Part of a small language model's weights.
Size: 13 layers, 12 heads of 32, 30.2M parameters.
Architecture: rotary positions, normalized queries and keys.
Training: 313M tokens, 9537 steps.
MLP neurons of a small language model. Each row is named by its layer, matrix (down: output weights) and neuron, and shows model dimensions 272-367. Each number is 128 + 32 x the weight over its row's rms, rounded and kept within 0 to 255. Numbers have three digits each.
A block is one neuron, or neurons of one layer that tend to fire together. After each block is what it responds to, as a language model described it from the Wikipedia text at the highest values.

L10.down7:116123154157117107094119045153148097109130133064082166156119154158115127133214113180130115066061109099079107101105127132126150125135131122091130147099093112119145153166130129146164163095157101148130109118133099077128125072160080116097192128179175152140105101124097096148095155114137122147
L10.down1014:126168172134168125151059114118148177105125122145086179109132156117162145117120085070227138099097131101106090141110127150160148119112132160162135113136097139161093123105051108113117119137069136126124141141103117154059099102112094136096170103153137125093186156190124137191077094160182099103
L10.down1037:132119109169159067140153139179152146142103124072084151114144144115102138087133156161170123082118064115096192088097175154121133119116144202097172098126109117115149143123125103103123095142184138142093120140151115117088101158072115153114192170115147139170141110165172120123128144139088107173
L10.down1301:121178161127076134104074112121137100104132146087202140131107161147121149116102102116125126086084108096114100129122106115103136122148090137108105137187183066137165152125128084000140145130081134175166156131077148075176168147115062140030172135102092090140181128150150126117170196126164107109
Reporting verbs before clauses. Speech and claim verbs that introduce a following clause or quote, such as stated, affirms, suggest, told, speculated; weaker on table separators and numbers.

L6.down59:074145058112132184111125142136071134176087111112160171137148108141189118127119090112117193129096155146081152160187129154144119143145088145142177174100138112128130098121138171104119137135121138215095089136112127119108214134104087140118208136176075136086111153134201148087132094119141156152
L6.down79:120104111111118111182094155192118112135073197181163138190183127150112150147098079095120114067135151133142156124139183092170149124140162075132125142136115127198152121159119111177130135137110146115105107164117123160139145156148132133147094130081127166077154082106093117111100158176114114119
L6.down277:101094092131134152065169079106137184055102214108130188066108111100120092080034181165149113101163115107113117087150177143149143140118085127116150136080141082194169149161107183187191105119097147157087150111194143113081192075112093092121157133094131142001139133133131128152087145188143061117
L6.down392:117106151173127117132157140069095179106134095163073075153095161130115113158166096056126127182140143184155151136178211156162118209094138134085155142146110138107152131141112175062117137163134095165120117126104141146135119152068149094154145065160142106184140080139130152174066075090162085141
L6.down400:131134125111160094133124120114188133071180118095154082118116101129083081099159107149138109113166125150102107113132065116145158092154081118141058146033122131122127141132112160128174081114085133175127150100134090100147168122148117121081170118083110123169129201123157194125170143061089115171
L6.down431:074073183119187139109124083166055175094137154154147101153152043121165121122051087133125092122123087135135118151174128085129131139193156163096139200158159145165138139152105124003112097105114118149160111161146178121122137113129093102158092143128077108098177164087110150118111133162097147153
L6.down536:139152138064137097053133073132051119107127110123173089129199129171136112080117102036173161138108100169117172100144139129082131121114163150241115095134129148124195172097115150106121099123090195064108138171155085128084150106130128163131114064107119108138164125121149131111140159160076091173
L6.down575:150145106110167074070166137117172050148174173147141148117153139087122177154142047125082154089141156166148176181116127186151100106083211091202133112167116090133131120114140164046102151131090117116107146108144165091059182118166124137103113095147096143136212103107075088145105105156143162102
L6.down738:198108109185161116069127135069135120110078146130058037130079121068091097110083169161135121137096127100134163147149092132132138121119144164094098114143128110135162130133202156088138184180136133195037076175143107183162151186113158128073156175066132145155127155079100120115142121115123147081
L6.down962:160087146169165099130157111173123130133162047094137160127118069195153143134188114156135163160127129111130147110164075186140086163113141128128175063122134170104097089140161039098094130145071188086153093151099135126159142132105098179169113103160185153111140094153138088179091108105087165095
L6.down1010:100153130135141129110122090088076134089112098064147149169132121124056134091114132114087094124160052109127114099125108110101160131112178105148102133127120047153178145164143162107116060142120150121098128198105129144082208139197082101111091172145135087105148078136108109097162149085108098122
L6.down1056:067137157140143172163111054125156134114166087138112069134138130103124085104142113111130144118047130174138109113057106219113084158056098108132164117140107103152095132141096159155063113068097111169167093114095103140066159101089089067119151116173079133124088135113137159137129163106106125111
L6.down1154:074144133080073089049168172055105071117174196127118161086159132120117159086118153120107103130196140110121149137104110160090126134108203144183169141142135107125117077139161141016112126179066169117151105124192154114114188117132085109151146155107072134122112111131152103151030086159133132140
L6.down1311:111171110068158153116127108110118151096182148152119151125191116181155108118108129146124118085117168138162151077133123117142132134161158162136133088170042112140115103143168111119056141110124115131095149121087104141113111115136156056153140126187114129111104120177126126106156127130100123165
L6.down1378:140112222169113121128104083123178098131168080149159178095087157140189093094071125138070117130118108125125136133104101150117164119099158119085123135150114118108092117117093147048132073187112147145118117062125125157156074116159110137106067121116109143092180117157134124099089161145136135168
L6.down1400:043118127113095138197119104136116174129162152158085161141162173156125134145164031137170195150113170127143179141171107155116125101174098119082102119138141076101159158096085144024113137088163083171120127147151108135152156119154135103103075136140085119196103136187124094110130191150099192119
Indefinite article "a". The indefinite article a/A opening a noun phrase in running prose, often in appositives or sentence starts, such as "Marius, a German" and "A series of".

L7.down1189:139152130071147133115143103158092128096074151178215129154155143166107195067074078117150121095110131155082114162143119159079147154121167114165151171102120163130140162113123091105134145130092174128166101171136116085138132143116064211158117144121114093147106061161143156106103108132090163212
Indefinite article "a". The indefinite article a (sometimes A or an) opening a noun phrase mid-sentence, as in has a 3.5 inch display, a brief resurgence.

L10.down514:141134151175105186088153113205127138102119160129069137086167125132157061083171131120111102120115128119150088127129091148192118131089136114177127143057092161147099123134114129060101086173077153148140195129138090131096134112146148159174152081144130151098102123128139189108128101125083148133
L10.down856:088096158120042105127131112155038165053134118118155133129196180115193152127133157176101133131127167104093108117095145151134174125179189137180126153161136153122144126171046108183103139167140152141124161171109120128151127150185142123139155081167069142104071116126122130121139200186123158150
L10.down988:140074155124133146077207103182060206098086135131131149153123170158131126063130080133171140140138137110133136158155067179080186152107154106113102086139146135129172116078086141141086102146119133169123150145110084139115126120136132100143131086184100153137169119123144151164086110097078181176
L10.down1390:122197136113142084113142157116109121155085153154183167152132077128131122113129123120103150093129135130137165141158144169144179114064096123166087121113032106116137100150115114195091141164103106099075162122109082138110141159168099152108127102134174122132154110135113137149071150182186104094
Indefinite article "a". The indefinite article "a" or "A" opening a noun phrase in Wikipedia prose, such as was a recipient, received a bachelor, a total of.

L6.down55:104155170067098132108118132172094152100180152101092101102185165042099095103113136143115132097170111092090170151135108155088138135172098116129035149125076160136187104113130204105182133142067120099107196137135125081121128167109166136169164130087146174074064155121104097152118151135126113134
L6.down67:174131173064133114110116148147118127121109143172146162115095142137073128158026131148100156125149171137119147156152167145149185128119110109116098147173191095133165146113157107118122177229166145136140121111124100125136173156119126140089108095115177130112078122159159149153154084113127164102
L6.down92:130114127120080147115078141136138174172079163116128140130142191172111082136118111158163168118148143118124104113143135161144166099148110092067121130084097114194154175090163153132149110130109127115151186089156135125193103097160134145098108134107121142113081093122111105180125125102100165138
L6.down113:143174112125070127130144104088089128146110149154080106089087116146152092108092091088159132165165155116154146175176184076124132109123148070118068113182139128109102171122166154094118106094160138131128152114145132111106066134157169063155114109185106084124120150092122162138187171161146130167
L6.down235:115145158172125132066135154124120151129178159121109059173133196161166137098142136094105139127093146125146118152061161169141104157170124181143101087158189070094117098217087098071121122155103107102197119132133155115098130098089116130154111179151132119163084127139112091096091145185126180175
L6.down246:151166154186161115180098118182104146085125134143137127122078179112202142085132062139142070105100105161153150134149105068149083144111092182139141068191110086119136144104148100064095131167143150081140144153148138116143136127160143129103104168155177093214103101172112125096106119099159051098
L6.down871:143115145176144121094160164131118137071131111179132125147109133154153077096112099127128168076098129120097122105057136163111067108107109083097098168121069196154091114146100100098125086121131155121143117119106098153044178146077117156114131065158123138140142178163185078131073091111127145080
L6.down902:132130079131168109132084132169117132102167165136132105191146161070095255090175085129150118093133146101162118137107157126132127118135125131187151169115126104162111090120145098069089130095177092120117129135066100137139095176166140126096124104094131085129097095128155136117129158148149126139
L6.down987:074109139081091097153143090122117169129151146085145156096162157151106077075163119150137078162130139107043138101119120131122107152146137148102149111134102127131125123161116060076156155065123174051156094087096114088100126142058075122177085094090140093145114110160164101071167114142166198165
L6.down1105:176102077058129113126190107035144087060121154163104138135104138127099147145105148131144188095149169151110127154128120157076088121096137118079158125097117146145070135121128186105129115104206047128115164117156113166159159112103079089151075139121158043154119220164119194145102091069196168073
L6.down1127:088157147107150081071182109120109135142138096072125160144127167126130094171105095135161175142108122113115108154095148132132120143134132162111150151127161170135123141145133068051131147205157085118155106073123137038124084181170097111096177133168146140180114131140055150122095113063113144139
L6.down1278:129100168043186095121121118126126152078130160170107127100190105141138102097021186143152099149165102108124142085097139159100146155130139193182100091169170134048140181141128145128101208086125125126169116128116104123132136131145122145151136120143172124098137120052117102229093112182173149130
L6.down1328:109108156160144127151132086142111188101138106137133163158069143119106170130060100131182090131164132120167097192182158126111155130119092141146103153203140147170092141195075150167120099109166147174141105112141127153137112099126120132128124110106084129136116077121181061106148135155130158085
L6.down1524:116115147094155183106119162122120151148081188099158204110151121101072066172125122160100166115125101079147123104145129081097082093083069166102163086061107209142075103110168133101078122116143094108135100140096089090109167124122119147077116132085131105105108163151142098120137145155138097119
L6.down1526:162171122094149103049085204109200168152169111129095099122126154133118173169101107152107094111113131100198113093144163172153166158108134166128168186181073135119123125180121113197110156165062146029064176173093157075088186077123125108103150108106139144109144124097117061144111133130114062101
L6.down1528:184167140092199134135142153084120087136142120170121113125125142169160159110121166142057075085140164083132174070129110122093138105082088169075129125110116170118130109097101187122121128138140145136139074132085155139125226152121117160181140164111090104132123102155238109144077085131148125128
Causal preposition completions. The preposition closing a causal phrase before its noun, as in because of, due to, reason for; also temporal after, since, following.

L7.down441:193143166111182118144100122122105098138168096132107106212144169151127088131088119175149120174103117094080101103132063089100155131083093077161144153162116106120094160090117123149145173159084170111161130170106119157116107123068088142147131174177135123100114106018110121148042139124159149117
Transitive verbs before objects. Transitive verbs in expository prose, often the last piece of a split word, just before their object: compared, restrict, represent.